config = dict(
    num_hidden_layers=12,
    hidden_size=256,
    num_attention_heads=8,
    num_key_value_heads=4,
    head_dim=32,
    intermediate_size=704,
    vocab_size=32768,
    hidden_act='swiglu',
    norm='rmsnorm',
    norm_place='pre',
    norm_eps=1e-06,
    positions='rope',
    rope_theta=10000.0,
    rope_fraction=0.75,
    qk_norm=False,
    attn_scale=0.177,
    bias='none',
    tie_word_embeddings=False,
    parallel_block=False,
    extras=['capped logits'],
    init='normal',
    init_std_qkv=0.0346,
    init_std_o=0.0,
    init_std_up=0.0346,
    init_std_down=0.0,
    optimizer='adamw',
    learning_rate=0.00151,
    lr_mult_o=0.768,
    beta1=0.95,
    beta2=0.95,
    lr_head=0.00873,
    max_grad_norm=1.0,
    warmup_steps=532,
    schedule='cos',
    final_lr_fraction=0.1,
    batch_tokens=[32768, 65536, 131072],
    max_seq_len=256,
    doc_mask=True,
    train_tokens=700600000,
    max_steps=10215,
    dataset='wikipedia_en',
)
MLP neurons of a small language model. Each row is named by its layer, matrix (gate and up: input weights; down: output weights) and neuron, and shows model dimensions 0-255. Each number is 128 + 24 x the weight over its row's rms, rounded and kept within 0 to 255. Numbers have three digits each. A neuron's up and down rows have the sign that makes its largest values positive.
After each neuron's rows, "fires on" lists the tokens most often at its 100 highest values on Wikipedia text that the model never trained on. A number after a token or word is its count.

L4.gate406:112112151076156109161149098110091168133166161106124110134133109166160146134144123125132154166121153123064138133151145110109122121126133108106105169130150110099130167124122085126114104129126084095118116141161163152084172119152102130104150110127169140116165118157131153090116152180142110157124138111085147163156163121150144105112146162132099094137106135107145077118177113147081123154145143145163144132150119110134117118078098154120134130110104138141169109120123128112136125133120143104138149118094115161152116125095113103110133084122159153114136156147141141125118131099089134084105117140107147127160129131145110128118128092166133120136137128099114130113156143160161140143104158067092127097179139094097079158116122163133132119084130075140131158123105126171150127146158165
L4.up406:165124083138133113138167082092105160176116122169174100133103122111155097133135082123164128134138129124144157143109113134173099106104141143116095143160159079137108146136117138118133142131142125116162112108093124165098110096129132128128143122118142143111115077192107115142138102114137161153110128155140073158164134109147150147128102097143120171128102120127155127141139083153112160114107113153106121126179143137151120131092131155189122125151158129112113167106106147093105149158136149137116092125093135108095123134175133200172157124136120115138148124121110106144107078158130148154131103140114137105156135147123114163125173165138169151103114117094140179148101104116139166137144126170106103121129128160115162140089115133131094120130124141143094105115097114120128083127108138
L4.down406:111142105132062123080092151131157106128071093169136134136113137109116114086148146147158073110117113081168151091133126117132115109130110169114123124136115178165116126101153118107150115126136131124122159155114137171125122135147135096153149130133102095146134140149123076146145129123117131134133112136137102144114119122094153127153125082115124139124122132115126124104092179112164143169106131132102132142156107136116150124135167127132132153151110155128164107144129101124136151105148148126131154158114145108140098130144153163162144132118114135139133133161109110151119117168173135157107115130155130121096134133090153161132097175116143141117145144161129130149126144113086100113143096178120157255081149129121146155123130138121130138131098103154147174106149126094127144093127118
fires on: " this" 21, " that" 15, " the" 14, " there" 8, " which" 7, " how" 6

L8.gate529:149141141102125094107171129172141099104114077113114099102113133099096146147120097140121162107115168130120045100139160157103107166143070146126108151155167060138140148159142149115148127122126124128121096130118105122132135121110153141106157105113163131181124173131113131121150100141103095121136133111089105113136154173113136121097111148102098132109093151099122119119115124202127120144112123100185113095112122152121115144128131077139129131141097133168108082155170114154098110160127092095120118141117061109162133158138156138119119103161133144129140143116142134145116141145146131122104076125130123133111130137152117080078136117154145102169105094158141142154134152115180116126143121121162118114148179088139127127118123136125153147116136145118153125099097125146141124148118116
L8.up529:145176118145131116139165102122162152072094140108129116144161150117134151148135099152161133119108125126143140119134150110156129124167108144137085165159121142134107115117114146115143140120153139095151107130101146173086104171147087129092116131137094106141161176130087126185135128096084142107113073138108106165110084126155129123103183159123105130148117161129087124132095123079143121144108132103158158131142080156109123127119146099179114138132180132140127137197128135148157108133124144150102138135112111126121117127099106104118141119160135132133102147103126176105167099122076150132181124111109171111132125152105099118117113116117174114156149148110106111119140170132152139092090155116139109166122114126110133163155120160094151139160153144126174113101114103107111113125111148
L8.down529:128116146151159129127106152076121156123087113085145152144120101132144108136147131128088089132113122131183095168158158118151149117160114112123095113130126124139116140139128134141127107124178109114143143111097137173094098175114147146110068103141085109114156129159114100133109084131157127131117128189163147159125104123148128133122128166114087143148098131107130119126130104134108141141122110145153128151144103136104131134132170143181123128104114112043154152151114157098127147132164148153142102129093137113135103142110130095130096127102139130129141129094126126128099099147153139133130137163083145096160106103092164127130113119154151165105160123125113102154103139135150149141128161114176130087135157140115112161104196123162135119156169172125090067167139093130135147113141113
fires on: "20" 43, " −" 9, "18" 6, "." 4

L8.gate268:117105109124086140104134132134172129090109128128119100110156156154108170131152133150137183141125132145061109103115133163112106157103117178068135120156137126103159125179098171113102145110127132115136123173111104112132130132170143114085147134118164130122090139092090132082100141132104098101144110076081130107131143107106153127171150129107107122106161124136129124150165123113141086116142119162140155134082115115111145076149147081113163111164125191152137095148116105140122149122140105120112116108118127173150099112112132143121124122111110147134130133154142123126118170093130102130151136129135083125125127125158104072101141132136128090148102157130165164135162129138162095109110140145134146120104147153114141101122104123109169085126126132150111136158139108107145149202114148
L8.up268:103107066130130143110146117114131123091119086105109121152170114174118139120165132134177138117143118145118111108145103119132109128120140184103155102131111153100082087126127159084115153104120133152122143130128152140112146106161092141131085103121165149144134130081132088122140193139056043104118136082142100127192169107131132147147117140138131136120136126086134124133156148125130082150139127121131123163165085149130123127110095121109087132161119101161156120114140113121109113146150154132110102140125143170123104120119121135121142091116119106141139109138175121113136153110107142125134166127174110158133114179088123139126142168096144086143099114061107108111140103137085160135124130170153142132149140154139123129099129095144110141117097137114110132118110141149160116123114147
L8.down268:138145114141144145114131093126087097116122091138140139159150152068115101152156089137132081117111129115136127116156137114120139166154138129138072127170129107150129151059147138107115115123133148124085124151114139118114104174108152125109083134151125136126180121145149105167138136137101147110185115088143138105107114129134099146086158156076117135101115132138116121146152121131106124134166091095159115176114121102135079100101142129117130154106088091133110181140158117118127113161096180121132133113106163145109141172144143136107120131109160133127107114143128154065141124122098139165158105147156114115147112103124103130113139154144139172131135131145155159125143143134122159186138101136173151173174136079137133110099143142138146119133108127143150086172104089158143117125121144
fires on: " " 37, "19" 24, "20" 14, "-" 7, "18" 5, "–" 5

L9.gate405:091105105116108200128141123134121141129141125081110104159145113128153138101110127091112142149118135101102111144132105141116132106152094167142114118121112137135090087129135123160089172118101135107149140168117123119130188137124117122157155129106169099109128155148103139103157145172140156139116128110094160142146109136132180104099106169126129162103130116138123100155107137137135120147111123120135125141133126123138105142110107085129152163143139167149133131157127096134125139135139162094122132092146161123141115112153115175123106101142118113144157083154140136117111106108110110161141100071141134112119088124156103169125124105107084146096150120139107119115110129113110142096157105113086185079140147102137094138117125125154131084121175143137167226086094137148161129113085086
L9.up405:136141123138147178156139103121125123102168172104159141151102102129164167113093139158090104171098145079113137115122108147112110096180104151139121104115130148130095139128109119177116193150120094148108100104113123134136108131104136127128142115156177133130149194121084118111133141157129128093123139103082123152154121122127152149100134175111098146112135150084114124128110118112110168119130112088126126134141078112118128145142144079141152112169121149100097149140182133132129126108095124137152116127131113183125148118095149154123100133162163142137122077103158125100124111153132139123122094094122140132108150135148108139147106164129117115081142101097136172169123136112107125101123091117118119140125106124168121137115137171086108125144164103110145089047098122132138134160114126
L9.down405:154115105139181156148129149135146131153146112149108146147117131100138133113118123145105128115137105147110120101119128140122169113162154141125116113150114094150121113135158088148154144127122130101111073116126123110135120111116114134124135141119153120125128142111120114123097113113187144068126143143094163108120132102092158109147084155120134139127126134079145147146146125175123108255082118108126143146134125095133160125133122119141152112109124149152131070084155135128104124144109116110130151130122106097041103093120134171129141126123142149151108154125136127080128140115137130138139140114105102101120150111138106125159093140125132157132118122133011078097143117130111136145148122105127091186120133154137156096130100149090121102133126116112120153130134104136135096131135123
fires on: "-" 36, "." 25, "," 14, " |" 9, " and" 7, " by" 7

L7.gate445:130133120157104094130135141146134141094113100115130104110148177120118133144162157117116152133124135141101127082117129091150101130133125118112108119174137130126132153136137165135126177132090164132132113116128119155137148146143103184114186096119124152161120127111205170120115114142148123148142135153127122111110103124138109104140083167118121101108090118119108119157141101121141108110191115116142139113110135147113099119127124112112131094134165112151107118144167088126139137151137144116146091114164116139172142135150119099111128129192125095140085152130167161119119160108094088149072134174121137119090117167112096084196159108148115095149162141126147129149091139096143147172136162060140161095097144114148130104132115140135170133144138101109135142140102114107101089151125118
L7.up445:129101110145149094122137089086101157128141152115127133147133142140133153105124113095137141144139130178174162114115143152153091153089140093130080161137140124132130097141164111106119166141164153116109166108124159095109111125134087145138141112171129165171136095110108089106175112098153092132139108130143128123093131125121152145163112129096098148143110081120142148104110119108128109148128079132127146131172126167130131149153149137104142137123147101124128111117113133138132104133062153173124048152085124132140138139133138190120136069126138116135105173134112157170171157117117124153164106110105101123129088119100133119119140178114133128117128129099128099135114123141127147110142150118177112131065097103106078144110151129095162178123142117138143106134134119152132126158140098
L7.down445:126162112109134093112090165120070126141116118119115156122142146146134141091126122128137077194115119140123152135105132158138188138103109123116127177133141128150136155173156151118155141155151128151109176125153159156133143144086107150137069124135127214089103064146140104099167116135155128141093110089134183153117094093138169136078137108105127145147105109144128137129149127139086124157084155128138100156147110154127109135137160153122120146147144121120144115138137173126157122139148155126149103160111147122129102099130128135147147124079164117121124137095056117142115157117133153124110112131131082138120088124103130145136166078087126164116124120094127076124147152128149129127143157157135118124100113153141102134110092138110112103133133140148102125103153126140124133141144131
fires on: "20" 17, "\n\n" 13, "19" 12, " =\n\n" 11, "18" 5, "22" 5

L8.gate579:095117143121102112123126157133135134093118068136120126117138110167143103114109183118133155091166140097125127123097126100153108114140094089142120130129153118113152154139160168103109126114127128135103148120139101075190182098134165146122144156141129122147122115136155144136131150111088141085127139103110128120107103126089136136148131117139141147086145123115158105107137133136113150163133165145112112135124115173135153063103072090095154147117095134133149117163168164163140098165085130130136118081114140162122134119128137127151168137118160148091104154177164149141113115133180109154087112128121116170103124118186152137117126080124164156097126148160114106145109111139102129141167107142177118101122158111128115117135157128096132126117154152110116196121117128141131127130129170
L8.up579:101141113108149105103127121146101119120119147117108180149148145129119144164139151088130154144094095131136083075104106142130179148128154121156130098111143140106110136194139164144167172127144095152100076158134111122128151110127135144155155150119145154123154120107129143103131117097098110152132109109126116112157134083129125092083091083125123108121126113122165108139147134129126135130126141099132125120170127134180168085105103152134153139126159071120171097135141069153167109137139169101088104098152094148138130160152088152078097116126128126145125109130107143130146139126131147121104143120129108147161124142124133116087116158116114111162148133091100125188138112126107117094163136171119119129122175148123124140082117109116126083104140087153152189128131134087125153142139138
L8.down579:118156120151103133129058157092119115160169139113100153130100129120138151109156162133107135135112120107114164113106158097100144123115162132122143123123162134141109150151123121131145146123110139074149152141144136158165013117138134095128143157115195139118157116096086101141182105138148158084130136122149120157122108090144141153137161111109108138131144124168101133136121089115101149082116138120153116130117162129095139123138150134129130131044126098114140117135172165124102190102170122141157131102112143133142147121110141141152112121117103126156127139142137126145122140142114157129164104119110122126080077123111100151083133092102131110083167145136164121092128121141132130147138144112134129155125092125135131135109131141136134115151137119138136044146112131118106137133116108
fires on: " to" 34, " |" 21, " –" 17, "–" 6, " of" 4

L9.gate527:099129152140126146093137143101163140103108144108126132115071143132120091104130183106128119134065142116130143108127107116094129164147118099093151125144137127138092095108162167087079145106142141148126123125151155148125165108125076154100090161154133166082132139175138135115164142121091118092148110110119124132111170156121113135156157122089152118127142146075133117117107114154121094159134164098147135134137100143119099093134133112110113162153131148157134133141129115114107101130068106133107125138118141150181142131111136125093122106112136139149112131130190104096144148146178102167132134086131167166139141134136131091086115096086100115146124135158137110138144145140119158146122125168152172086121176142151164133099146108112149166070131147128168145112143130121128107119154122
L9.up527:086126137120118146130158141123103122095162118111104161184140151164114148126088119123130126118148220122124117153137102150157151089125105156078138155097118081114171130171128126122124139101151120098101134140155094139130134119154144049111130103119088114126151116126153110101097141104128136114122100101135110132102162121146132106105096102090121088089169139118117138159179167148120127119114139119112124121140162144151127136148141145112179150112109100095144151112141136151123140106155175124147095087110162121111082107103147144133157146136093087083111114147134107115107139133132155112127143130146097108171177103105153127122144109162148090152179152164112104131126143113103128169139144188153159123135096149112125150123115129127136089103123136134118166132111119124108124152126115
L9.down527:100155128115128092145110162109100150130134127110093115123148136143167146123142093114144096122104159150109175131104124131098125106167152099131137120135111149114141139163108139140135125177136097110121165160101131141140075132144164160126106141137091126142119129125101138140131134156136116114139168112123117125106143085198121147102144145109123121096145133146139148089135142120159132074083124119121129103193160128143104111089142123113161110098088125165129145157108165129096137123160149101120113097110129129202106103119118150158155130150124095145151140113122086147142145134153146126140131171138144144132141160083136078104130123106138176172106113140215113101155093099129161123154108139143085156152140125096143148133127148115093134096112149152111072165114136120130161150149130
fires on: "19" 52, "–" 21, "18" 6

L9.gate491:160103170146116134136169097145146130114182109118123088130177150137147150115146166123121126098093123119101105161143109124131134120136136152087141121094137118186151143123118085145119177077143100109134119110167120115113173138147097158126144112130119147097171178145116091111120113142144110136104099122185173107082113131158164130100119144171118114131126117127157088157178112137134129113150172104139156127118167117128159180135110158107122129116142134100145176113107102073183134108129154100131111095149126137142093115138109136117130124149152133110149101126150137113148110130126114145109166126125149100129141138094132116132156139142125130108136115126094139138127129123166113152136107090112140075162118112091140178156144107081147143080143112082124191133116149156133123116110157
L9.up491:091114117120150108127130135132118122147155150086125095146141113111145143110127116174156089104125137134148141126149143122135118113177110118091110086144161131119154154102107094134107085160162085136157142090161122149170073114097135129109153152116146149081118096128092146149144131144120183100122130122155131185156057129135154128115120157067130141163114111094122148194145096114149138121119136136099153105152113105128152145127092136153117140176146163134131123125065128106158144119116109108123081125133143175097124183130151100125145079145084143108157118123099179129152127153130149123139108125122129120091140137124122124139110148119142145136133131119126116082094143119124094105114129086128126171134138139080147103159090152126132100137119146113156082124104158156118115148116128
L9.down491:119129121155166138116104126153124116089115091137114149156151148135124128109105139110135142135108142108105131088125149129161125143156125119109138138153173106114139154093152128124138099098160138097137119163117164086150157152142139088092127146102152088132170110113152159124136134123144102107113151140103156159126178124131121105128153124153121123065170124144129150124122123118140153180133101115138123108112104135123130127151147154169116120109146120141132120126150114122099121098106105105115109106143152117024121109109168139138157126134133106159131149125121130149094119098144117140129118117153136119194132160114133150137131133148156152134105131140021110112108126147120112157118124099108123135142123143134133135079139100143098077158112123134142241119120141108092148108160094
fires on: " that" 27, " and" 18, " which" 13, " /" 10, "." 6, " " 6